config = dict(
    intermediate_size=384,
    qk_norm=False,
    parallel_block=False,
)
MLP neurons of a small language model. Each row is named by its layer, matrix (down: output weights) and neuron, and shows model dimensions 48-143. Each number is 128 + 32 x the weight over its row's rms, rounded and kept within 0 to 255. Numbers have three digits each.
A block is one neuron, or neurons of one layer that tend to fire together. After each block is what it responds to, as a language model described it from the Wikipedia text at the highest values.

L2.down19:099116111115130213156094093095152106136132116106134126090114125123185186166137120165113104147157161157205122177119101106127112165131101153110064107081096078180144102137213117166125147087137123127215124179131086140125125129121100114163170136116121113170103143128117175150133127151120142141
L2.down36:143183149076066112130170119174126161113174168138115180083103126124109149129103139131192118100133129106076139124150129177153195133115110151052133131101111100098127115146089075164124081095122101200101144100099167129125124124139171093146143137152081137112110086160115082174128166098113069139
L2.down41:148163164189164104083113080096082066106092134104156109150125181089073131186112124082131102067143134114152129092117139145084080161152099082174094103120108105164093169127167119139162147110190143172073143085113119099104120160118129112098157135144058124174126101132098210089175097124117115151
L2.down51:084033157120137127096206197161083079134081087133107097147092131118122121135053139114119123062081139086053188136127102168131181141124113119121138119132117105167144051127141107092090089171129151153128107110169157134174144132179079120088117131121148139125104135107145154141098130142113115227
L2.down131:140152121151205129132099138120092127135142109135189114133168140092125134110162146082136122106112103118141131096073125137121131134109104092162137153136075068146129120180084129123108131121117140131125067161184171127127189133118131094166168131158108081127111070123164152145143121099159156139
L2.down138:110095109116157120157172116207099080161113078135148127121126170179108126172107141123116116154138114163078177157085144118102113124147108143110127066173086167109146095125102093160112104117145106132160150140115145136041135135179126112097134073083144132076126131089150072129112178114087176143
L2.down185:150119149107115110150172085157091124117101125131112123142088115077127191150059158185128124124125132113197136103152170160150133109120158123122184104066088112127145145174113198127110078144100131118171131144047114123112142177119125128182166163135102110103115140123088085090101132116118102147
L2.down218:103079145057125156088169169137166101053084136097162141103120097115158145163149089071121107146172104114123094118157102095154140159103126110135191103149122206115161100158145152112095148172119136076157153071099130109161133173084135175145106172089175152154195117085137190109139127135103179128
Word-start fragments and "there". First pieces of words split into several tokens (IS in ISBN, cont in contract, Ass in Assists), the word there/therefore, and coordinate marks (° ′ ″).

L2.down96:171113105163092077109086179136133087151123124163160128076104119062162098076120159157094109105110084182099158124077142152092172123154139117110140168181067127148098182121114163163163152029158115114158133150097156126161122152141132091125147105128151135105111136129177139177117107180063121107
L2.down127:100216176121084138147179135170139107082161146133073098182143129135106117100059152168139102145116091084113120084106167164074123179132148115100130133136175127133126132122098078162112129171141109110098164123149130107116104101100090134061117144124116125131095187146151150117102112189156152123
L2.down230:112083154113179219103153164084113145147119156134101186121148107148115126134148195158157118196131154132138054116148123137156088151118128144102148083139101145147073173146175115109146162076152170132086161116184078103136155165142116145175131131102108184117173183110112100107137085168113142129
L2.down238:097222151104146116137104170122186102134153141097105118131093120135122111117087161166172164127125132156122118063091111211087148174123137153110104122135111167089132182113063112111168180094137136123148149111174125113162077131194110109152157135126130114089161139197110167061101165163114185087
L2.down310:133078137118138121145154150137193151110138133173145154167126135184148180102189106130118133131185090092085130124142090196122152119099064195128085136136191080124133130139113143138081118107114088131183123113093161144170205120137119125115119177145131134146088049122094094155075168090208140125
L2.down343:147112125104134134095168125132090184067184101173029178080159085159122189108101107141107120127145066143155087075160135102155206164131103087069124135133088102118174139079194127089123128119153130074121120111109086156163123196100124113140142142163166057128153102094124186077135122154136119142
L2.down352:111085143158110100173146099092193128154099082140122072131165109156129161097189149198143132118132181103181182135104171092185090142157151124105159112130145123125095144119154104161050110123156113125169094114181089171105118129130092102138158088185160110158062137162172094129110168112104127108
L2.down359:149203101112100114105122170130143107102068137141150190101133089145117083122030091134128116094085124169187105113183154101166169128154141105105110091107113030109113139136104153105177101147146142149133123097085124127120136152140111108095150141145135105090094171110169164170092115177148139141
Predictable-continuation cue tokens. Field labels in infobox lists (Density:, Country:, Website:), "family" in species stubs, and word-starts like comp, conc, dep, such, most.

L2.down1:086122067138110129111100066111140096165116130078126158147125115099165147140130151160137169123131088160116100174193136131112193134112194113120096158140157111174126088142115106074155134123194079130125162174118083182093130137186090060175112095087128068105144087138142166124146141184166150166
L2.down38:056108112129138114086128150100111152140105086077135131083095113140193129210150110138108101152160150140119133122149122127113125176184099159132109119142108121103074118150160147124174142117087157116104144123133162133125111128157084107110176124167034113086153133059138144171144123098139108089
L2.down133:185079057125139146142130076084159136133093214184108212129073160101120179123097138096147107117094093138131129184106130134134165116171137105129141137116115103128127126126104118145119078119141153164125143108074166136147118155149166066096102142055112102072119131161111137164072130091157130122
L2.down166:135146152181162103137145153134125095077131128133127150104060105121094149121108130122112154138126132161168176150141082096139100172143076075076162088083138148152099128140121083154157070128142142124102056129115176198143113099162142137104148220197114141122103160142167140118038170164147131119
L2.down240:114131089147170088188100101107116161157178131167105128079113180182147138152055112135132124149137100063077079102049136085105154125141125100158103126180104108106195117166137110113135119096166215075151094105114099126099153124177127129173143115160152155110191136123106174136099064166098163164
L2.down265:111070121199150110108152060142177087098155066126136142076114141064147196166132118136200126158191155186143115120060143129143081179172120147086152169108126112168111193163158149141170122089182163134105077104128108106131146072120119080142106135200107159125092079120118139107146105157195141078
L2.down270:196124139120114100087191132118085121161156109067061154152065096113141114102151197123123100136130197087087129112105137093057179206162165137171124189123153135198118151150083124112111109104139097140145114170121168134191103153131152186130116102121117071123152156177111103132049110111111168149
L2.down287:118120137140075083152123111129145145143135137100184086103074114107071106143131124164115157135155110160144137141160131154193167136176136103098118157092105135129090249135146154134129114154115136127081144032099166133129135106148169107155160182138126162140115169084134146105129125255173132169
Title end and copula. The closing = of a Wikipedia page-title line after a person's name (= Dirk Bach =), and was/is after an article's subject (It was built).

L2.down24:145121126108100227120084106093107091088133120087165113169194137139140127095120162122134118100191136110144099106163177126122140137112087107137156103170094105119188127125079085176125115121111115055089068130122118118172108093134159099108123152171091067107145205103198137127121090110206147125
L2.down60:181188173096156052128121142153107151153122176169186127108176071148142169096073173119165142146127157077100124104106137142147156133130112130118088124114190067080142098160144161171091084139106155147157127097183107115072132139146167177163092053197144153148094127085177135098189119159081120120
L2.down162:096139141132092132146123104137080090129167182155107154137112158098160166125120137097160156123105099106130109174182119124122073125142145159102170143128146140157110075116103106162108121131077130086128136119168082135155124130161177110194158133132121071056086129155201140108117123061114050132
L2.down205:132121177099099139107133084173177081164050158051103135090144119088124137135105146164161111097109123143119170142122107111134183149139160141111129127051144144107133133086081112158155154153159106123103121145156138157075158157123140152089058160139099160161046122089151099160127159148146125129
L2.down291:099129159059088152161088107111123080088087165103129121117129051049192146095147121142131163148135122143168134122213101120119126192144100183095141120116162092137130090133083102140139111144122080090084075166128173124136132139186148099070140144163153193130077153126207135123124190162104138174
L2.down297:173173085119155158092156084162172113097096112154084123164119057091124165073178147145140127120136143100116144109123144118165146168094077158097128089098062108142143143141089115164144077159154122134126157154131185134092174112136127165131116112119142106198136106096177097090093060101109129142
L2.down325:108115105111071103121143130121147067110136144109156152160199133113127136143097166095154129133119074073149120120154120068180058128124107109170175138171130099129148097075158099156051160146116121081130088150167128099135138175092130119079099139167166145124077133128155117111165154135120047109
L2.down334:169145149188040097112113085152139133114133132122153116133165125094173122149104168074129145148108129074149143139122159138116123154090126192083148066136125199147168181125168095142060132137140153106102106089121097103164113086145115144126148132092138075128098127127174092129115125172125141157
Sentence-ending periods. Full stops closing factual Wikipedia sentences, often fused to a year digit or word ending, as in 1974., Japan., continuation.

L2.down12:135124155153178078122176129156117089108153118181121100124171221143121142126161096174139102111077112127148162164113050137151091132111156151129082094105173070150092125176171133175100171126074113084131107073165115152184095126113110138044168151131091109108145082147121078126138138174126157143
L2.down13:143133066163127127136207132113147164173085145077062174146170142098134143121146105148100160148159154091109157127162070158154127171081182118105107139128159115119185063156116091160157156089138106146193175142161127128085143156167116125154130150101157124102177164124142093143085157106110132156
L2.down39:121089171162068154143175174089147196114110180114122083136166150146146139096108087096082136114111116136149102136107149163108117103139149117105090104159069122101161072087141138173101102161102125126100119105104134138136155122133143182170150136118113161098110147164106111029138186105172077160
L2.down155:152033128127028095086158132163129136125131168151160102158170159138164109146080115131147112142119108121131102086182117183158129147139149183135171124113182058181124115117125152113073127123107102104181068127111114149145106144159125131091116164114137150134128128111143116103128140110115142094
L2.down217:163185082119142093088129193143157136078009170137146111164147149116135078103125145079117127038139169106096106140113160116061152131092105162173105107120118106185122114106084159152111105154158163141123142128138094076165122079124079101167167151116114128163115143185185125119172133147140144111
L2.down255:136128095127158131122132087176160110099137128172082128129081117204065066117133151126146131102147186078060175118116149174092133207103139063136162145113185140128136093135142037151085145181160157106137133143112160114098153193153104122169105186069146133123131115124066148119150112117126169109
L2.down256:101115097145133128188113106141143165128116174096162142136144139149183138088158148154133153122137158081115152147056121136132189111122082122054141135139100145139143057129141098146158178140167169156094101163113127097107147121155162148083199102119201116149160079119043113176083080101113104134
L2.down377:138135173121179098166064164167109111062049150130074146160173138071154105165135164166150196133127154155132159165111094134139108091183140113120131152093131144097081164190151132041153124129142145131084135097154149190114115130161124115121141194160140090185098098076111157053120149174135103134
Word-initial fragments of multi-piece words. First subword pieces that begin longer words split into several tokens, such as ex (existing, exhibit), feat (features), occ (occurs, occupied), st (styles).

L9.down194:100182149111138073157145139100133125144143091058166117105129189109153129169111125145104161127117112136093135140161109212097123175189124113090073162142095167167118136110126120121064122147143125154123177084136070145081175131155191117156129128119109130188123116145105157112095131152145157105
L9.down308:108167127119151080116111100156135135097130064127063127149139131105114052122120164087093165141182158087127118084138165135063116134116126047182073131131141179099087088156166191097145152148108151145153166150118120122159214168095092127154109108053177087105085149172080105113107152100124158132
Mid-word fragment continuation. Fires on word pieces or digits inside a word or number already begun, e.g. comp-on-ents, ag-re-ed, Fend-er, and decimal coordinate digits.

L2.down50:153152127125116134118134083150092103107080141087150135084118133143124129153152098112173091129182086146170137127175120115185125107161128130112173179086142136126121172105144158114135132131119170183123134157170151138120096130136107088102149189150161052125132194124075109136142121129116131143
L2.down53:156119163083123126101127138131113127166109129115118151149109081125177095059129094132105110111109119127200116091159114118128130097112205129131077159156084165174123223191147137145143169107129167074197066119070116127178182073130107053203161098163164154140164150167136137099174147148097157126
L2.down204:125060138109157169196103108133109097139118156119111086179160070165160124130075086109132123176124132167195116131134147108090108146135143143114141054137122118097140108154111118123092064192138073149110180170086138078170146086196085089124180147120161129157139155153129141115107118149138160091
L2.down209:089116102112138085112144134205154115130158151074111136131141117089211159098146105097167091127080168152191153131177115148120139146118168117153067159129193197134143134105095088082178127136097129166114099143164090133107124180098151107105140099090163055102081080155135089177193162136147098164
L2.down239:114120115054106085138054103099127122150103149109147099127131129082151165158137130145180126142136128076138184189106134092142118130132092124145149161107146114101170117090054165151127139105138119181161067073165106139061184144108161098134173086155101144118143098124160077137117111084237150107
L2.down274:140110106111111119122148055116148106108140134169153083126172108090119143091132073151108106130152135120103153068122146108135144173104083133091126130103114149073156120158174117150119040182127150120125127137204122151099117119154126129162086111190101061091115148172117099035171162098070080138
L2.down286:119142149125153071126187131102143125067113066089165128075156163194118160155135131124109117082149121179130075116156143113128161135128135121160087189171134099132135070095170140134073183160113153171113124094117088143144077081175134131153147106122116172086129155156154172101074140129163179133
L2.down313:147155157107081175177111121155167118101118093161117070170140110139152096161113150118077102095117086169147125124166123167159094136105117107116164179149124143091130119192097151158201130146143125101118115168080210142186167167080168081160109143068147075099105142144141093109144171085123132125
Word-initial fragments like Con. First subword pieces of longer split words, mostly con/Con and Co, in tables, lists and prose, e.g. Con|stantine, Co|alition, con|structed.

L9.down251:161113069130130137166090133123138183106185117116127153117122125126178078126111128134154143148145147099171188131127169111113146168099126169128132157160152151129118161064118102124092121146188069104064150146069083170082112148126090167110102126116094110116163161095103142117117077134069143116
L9.down277:150191151137156150156116124139164148099142189151135182179093117126098109076118168130103132151117100051110173164090167155165113100140114113190126203170060133204077157127198137110124117100165081047081108138096112167062140143167109115173081097093145086104114109118089083120124117107163197116
Word-initial W piece. Fires on a split-off word-initial "w"/"W" token starting words like web, website, wildlife, wire, and table "W" for wins; occasionally "down" or "(".

L9.down23:087174152111114072161115141157130142127139103105185189123175178116165095107091117166163106129121104148124128152102161161149181123100122199191043093119132101076139100091075175136157114105144161110116149150150131131126138080138128110078153108093112106116155168143151110163173141161093136102
L9.down364:168170198084134129106172101091147112101064177100151119083088125161148116157116176171198149132125145168119187134157116150143167155156118142118059087129143127073187102178128108152155115116191140092105121172090080133169046148108081167119117157146080122158128086133162123132116148123109134124
Leading digit of numbers. The first digit token of a number, mostly small single digits in table cells after a pipe (sports stats, election results), also in prose like 1.5 million, 4-3, £14,500.

L8.down3:151079150078088127133089181120151139144105104111113105191124171059110144127134156165130125145126189121156152113177168160115154157135145099183124133116133097152057143147101124149155174080169133174099205158195088105128086099190149153089144095093064099130138128171101147092113156159133054070
L8.down104:168145127162118135201119144078149141162137121099114146171124061176113106195135107155183075042131071119173132118116106170146110169156086117106092129130117103164126184117139149112142147123133087164132085168187109099163119116088129141080125155136136140105142115085109124165130134101131169145
L8.down217:106120126128083192138135081138130140127165100171136180133117092127133098124108121178094068124153142125133168116111145136203047155141125180102116137051109083136120154093173128102213137126139103112128062084123183165105118136144137143165088127115166126160059157175105215110171095222107088141
L8.down219:114092122159107203128180129175144138120036130113161096135146181127150081132123157146093131173118087092102099100085087123143129110096141137062156194094146154149121127190095088108131148088192148104109116089148112124076180134100130112149132203107153106107105144137092109143103163072046195147
Mid-word fragments. Word pieces in the middle of a word split into short fragments, such as ag-re-ement, d-im-ensions and U-pp-er, plus digits in coordinates like 34°10′08″N.

L8.down122:207080134090072118066118158092190104101150086073140135172102120131149150122102141095101145067144066111162096195134118099161124194153141086183126218111141125112112169129156170090153113097127125124102166158115147151140066149103123138136134136118146149112148134100152089159109099127136133170
L8.down231:153070190160134113133150110084102109108125112083118085085110142102133111192132116134145127146135169153111151090091088097180120132069114124076120122112065123138191189121084170103136143154148101124111112164138106107111136069161181134193180111096126120149092072076170156136143156077141155192
L8.down298:098141101095108173126071154143154126150137129038099128109118095097137115174159148154154152153133061094171160142127173154147138195157164115116097124175129107150123145152119148168101104108093130123125125204137136098140144124168077103128138122123099127119187127099174101202158101148138112164
L8.down320:120110166128138139092169174105122113074106125146138087107128147152162091133159122126152186148112090095159134116119064155154192148070121135130196101122135094082134080120099154164157120104151085082114152124067150118131104141141144113134137135072115102122136114101182160168102156136096153195
Table cell numbers. Small numbers, mostly 0, inside pipe-delimited stats tables such as football and hockey rows; more weakly, word-start pieces after prefixes (un-re-leased, re-j-oined).

L9.down13:120107059150153124108171183140147150110090156146126149168131103144109092163143145093137177189132145195110084115092160119151123095069065101135151087142182133221104159120154112095213078135093129143161080129123081087118131125136132138162143175112157150132131101127066149135155143110154112103
L9.down150:130119139121119069174133135140152217068156127209088138200114149166148101136102124166151134208112112075118124118114109123091076130155154150179128154147173089115137103104128119102162137144163116148230133176146095180150124136123135092106154109132119092139150108158124107110130147182160124121
Introductory phrase boundary. Comma (or final word piece) closing a sentence-opening adverbial phrase, right before the main clause: "Born in Madrid," "In the meantime," "On 4 January 2016,".

L2.down61:068148112124106128113227191156132104136139055154173110085100119148210098151173174099093111132140118124162101080174129174090137133139120059113134103079103104175077050143147128143094158133139169142150170140102107079172134173141165129134118118108078124104071131109112194154113133123132167152
L2.down198:145117081193105148139160196144073133097117131141119131136115149101153117134169153118155136108139158136128155133092173144167129147080109133129156080180100079124122072137165122149214186139151140138101110106147176110169125142105106131097058159101118165137062143097160080100113129137136117156
L2.down293:117146099109079098048116073151188088148133073109094141134149131090112082120149123155177130123094112136109150093074140159132116149167136125143136147137158149132082156072182130110168117081165087088169135131121192134119175176151153161080064116080174081125113107145172086168105202099143118108
L2.down312:160091153176116129134111130124134180133196195114145158120119145169091137075108106163149181104065108087082135160138146101180169133120140130103136139142068129125078103117105167115179155157078149131151149097138107078088102114132098141144172146149101139132137140101171202101213127091083143115
L2.down353:146141123146159114137122067141185135110098125113089111108115122100110096146192152103153183109175071158141095174112119129128145176177146131124106156165150139111168101150164089129115133150176143101088097143124075117126097145124169073156077125173066141236162182088111067176156131185138113136
L2.down356:076143141120130143141121146135074151126095116082174128097160140156073110119135159113121115094184160165155116097158111120170134149144149127174110120126096133098135092137081121145113131129147203106137078108087055181117179136090122143084176103103129141121119175112168128151189129116064196138
L2.down362:169127134123097185107131133105110068121126195141127120150128135150107086185063108092140138116114071126078128101072127186161123117118162117155163135149143148086130132174115143154119165099128164148110125119047140150109093104084161128171143067142174107120070150119112047157151118155151189161
L2.down375:135133069155138160152117112132163151126141077153120111118107119088109133089138144142144203176149110102132106179104093160091111145111049124126118184058118155128087124187060133156130148078114155123160134129203120187115100099100142105131101096100127118135129115125173197101081180089172125158
Blank cells, word-start fragments. Blank space tokens between pipes in wiki tables (stats, standings, transfers), plus opening pieces of split words like en(emy), en(acted), dis(mantling).

L8.down137:222118140057113140120083171167165105127154085096138149161151100144118112121081108125083112144136122084067226163171156095064168058133050101112129100126078083110111125154128137139147084128130099059127188105111119157126076140092159099098145119155159138170120167112158151112147154140134124149
L8.down178:154059181173156172169146107166117109175146120098114121177068094108122173115132138131172082176112096105137148115147109117158063129073175160105087132104171068044130110142136147128130142063133182162186104138108124091142112139147162116176111135101153058110123177139155111101158133126160070198
L8.down221:178110180167070128150123127120173211152151171138136122172201095114076112141138158184139114146095136138132131127151192089170083112171105165132143106147127123108120124140175124115138116119143150116071227130106089126172084114138122137109141106177112135081071117098153085136102090149055163129
L8.down267:113118099100077080103065123099132074146100136129121138065137189135141150076217137140200184109136116102161139090139131171139135105123129055172125177129168109158151136140114095065089102136142084187166171123082079138136119122135098177105156102146117157127090165087152139150141120130132155117
Conjunction "and" joining items. The word "and" linking paired or listed names, places or terms, as in Australia and New Zealand, Yu and Shiho; also some word-piece completions like "ith", "ian".

L9.down215:131160098144059144106155098090023125156089139126136103181037097124135091157174179125125158147152120165115122116113156181138121123102069151139236126145090130145118158077137136096142120085132161084103137178095134127145095120169097101154118155081186113130120156126149118106192085085085127098
L9.down234:086147073127084150174155136143095155109133136151171114120093121097097088120166121022106188101147128155161166148180113079120127128132125139110112151120117139146165098140086110144095149138084102096104101158136099187137123095106081026170107141093150126155121214086148207115151157142144110119
Sentence-final periods. Periods ending factual narrative sentences in Wikipedia biographies, often after a place or date: born in Memphis, Tennessee., January 1854.

L8.down59:120085130189096072114099199112113171081127087113118133154169096094111135103226110090128142127179119122187169135137171101107132156122163077103134089073124127060154146108096152156076124163141231113112125144116155141133095083147137132121132147092116142143143117150187140159152157148142121156
L8.down87:133102107135107142156148112179176114122084120139118151146176168150121169164089172138118169111089096147106043087116146082094139118110180096057201104158082136159125138153085125178067133120125183068199149045081122134139144111139112087147105108094182082132132148156169114132099113147115075144
L8.down216:139140145165143110116048142069108157095088117107069137098133159076123124100171158080164156187104101157182102158143098141144116136119101146127113063103102126114149126137105130114188092126133160089117101069137134173160102112113086099166160129097113148117198148116200152127152119103139112104
L8.down225:087132164142107122070114117160119237156143147105048092159140176086123111127148130187182148100172112143174117144161107124146107133144141049105120114107102152162110161135095136097161083150145135126120106119143117106168089118102106090171154149109099094115159138060126168146108085123163169134
Verb-initial word pieces. First subword fragment of a verb split into pieces, right after a subject or relative pronoun, such as it c|annot, which c|aused, he f|ailed.

L8.down124:167136119135084193110122104142114099115171108106145065105141127107139142117090129124102106117180112119140143120104149095088115171125159122090107148116147216105147110139183145148148140188080142104152050051044135096146119127068125155149178150140181162140122071104108129152164154117143122135
L8.down173:076080116112105102112122087150128145105115101099114152174086164173142116116121106161137072120196098175122150132142073120112096139123162187116125198091133103133151147119089078155150140092180155135132162079080149163149144160157145127115150103117160153094109158092098198143141143128113103182
L8.down197:111095134111079154188134130105119126152140149071090137083069168129091180118093148066141101086140121116137145124175137127100173078085178126137123124080120138144122142139158160134109225161135140136120178156150109111154135139139066097149148158046155134144181172108141100165097168087128128151
L8.down238:065062134155137159126120166107118151085113153107143078162187122064103142125158129159083121118124171095201137122106103125163127151099102162134076144191138104100147122079199186127132121126116173148086116123137066154115154150106130177121125171152084110137159104093129118152125086165181122152
Early word-fragment pieces. Second or third sub-word piece of a split word, strongest for "oc" in vocals/vocalist, also At-lantic, Co-achella, co-astlines, U-t-tarpara.

L9.down60:150128181172123150127114140124120124109147136084193163162111123119117110142103126110117106111088161125129060150118085150133111075178113095155104130089081170130110163104137138141127106118133168130129129130124091192093152139121124146089148138105144123104143149144121131154123117071153135154
L9.down281:100120185086121197129116161099097125077111123103149129116136127111041151156100140121076145094143131138139077077139120120121094158162091104109185110182123214187184135125176145074136105093132134099081089166145151109132096072071084131097158104145172102160133152128117163121140145082136117151
Word-start fragments, empty cells. Bare space tokens or short first pieces of an upcoming, hard-to-predict word, such as "pr" in printed or "V" in Visitors, and blank cells in wiki tables.

L2.down84:137094086211084162101089093118134083155090047116148063140146128146112121131221192218076177141105067170135101130150133154108091122162135141128150076134090135087100159112131110138124156106135134131074129135116115161129079148080070107098126190111151164121163191086177134103185151140115216120
L2.down130:119141130131131188160187127096167169163125111153139125121108109160134120119142096135146118057153079125128124201149146113081111088081123106115106071130119064149121105117128100100155108139094119078125132137114130087104150100105128123141057161200137158157118108130133138166173112141145162096
L2.down191:155176125123132159102105166134122127160095166118108103146109065134088206123121111169160148157124134142158148088076159063151055149104116159112137145135148093081134094113071105117181115063136103105135052179134130138157224105136089120122133133121110125134105124084175147139177083163095110149
L2.down216:103080129145152068094129131174107090119184137161128113151137129147200067106159096119068143120114076154137067187124150107110184141137126104094133109140167147132066113086124120131123118139107142114150125144076124137133097139134126158107076143103169149063161145181081167098125125146174140126
L2.down244:131089143176127231116111106102114102149103125129143137145112106146125118156125141077145081110075138147175127161133156114080123111116140134107155158079053144126100122153139092171171185122159086148105178108064164082159088096086106107114121149113080080121112123134121118060141121095140175090
L2.down289:124133129122115130120175109158124130173130089160142122104167161096138100102196155179115130143075077091202136118152178150127081103156102094142121097160110110092133090143130148103184155130089192088129135179105136151137165151123099096128110172132106080111125082090158117084108169111138117154
L2.down315:150132148141147071139107078203124180175134135150118160109110106102185137114156157150092168144155127095165064132049149063087153162118100068114162177056140115147098146156199110125136121161070096153161117118118109106196159136149145156142078108112108112134149165110141111101156156169177085112
L2.down350:153132151107035070084095132121142216120092174142155125099156104083091101152118112112099097154133101102139138140133107171153193127093072087081114132057181090186129154086102144156164094112064079212128124137107151188128180136091128145110146177083156120126104135124150128104132149068118107132
Numeric value fragments. Mostly the start or decimal piece of a number in tables and prose, like $ before amounts, .3 in 49.3, or 0, plus some word-initial fragments (U, O).

L2.down102:146194134122088111121111144145080144143092213203119129080111153135102133129151171122176150156168146166099112172156138146090092129112153148086174130138123076152142131047117177110096156147161106125091180151145121169150075139143112083111163070114152115143146076087115102141144135157119059042
L2.down109:136110186067111115105113189188165134124104152107117109128141117078093090125165133074081108129129160126179103118195100105136196105173124157123087141072119125115146155163151153126146110183184138106140141124118054104154111145078157130079135218162166137075116176073137129146137126125127108105
L2.down135:148134155072112119099175089156124136169081149118164085127138142145120106142095196095125075074129137103135146055190192102090163155124122158141168163114141140075150096103116126134178143149161172147141222121160109155150092133102140169169176095178135134143061146134148129113147148162072160112
L2.down189:116110161075129116139108151119091105127123179123114129101075198117161110060166111099148101090103144095138161193200125159163145153094128188141139142115112117098144134109142146086120148154118119111108168134114181153169155097112166185143175068112106120137101124108175096130074135129193131168
L2.down301:148127121151135214127137118135075108148159077144110132087108124123130182083178070084138142120165123131136125131074146126139113115154086167114136129106180127148119127132123110082127129142155108130141128116160139092118119132130115118144126116116205115101113125150129141101074137090158147171
L2.down321:191135058115147099111105103182088110132106122115173133138051163158100150098133146039106140168138084133063146180116090151186162170095148147113102148158113143101168126101158106163133128066126115118153123162148119135090123094134069051157150128146133175116104096125077089175099104171127204118
L2.down326:122162150133106109123114097123081128086121136131105140151109137098154128151140129122159102141174120170161094123047113112129155099144135108164095189125168122176139071147158084150096125130088153050108126201085119179121126133092178121129104149124101153094108169149139102156134083089105151176
L2.down373:123210120099139093158128135117128180098198193079047088132138178159082168125134095155160146108155147174106128076141065148156107122138117125154138144125117106158116122121093130169123112136112140131156114074148124067102099158167134089111099137117172109128066101185134041123119099169188078141
Music and media metadata. Tokens in list, table and infobox text about albums, singles and releases, such as chart dashes, UK/US, section markers, and word starts like gu(itar), pre(mieres), pop(ularity).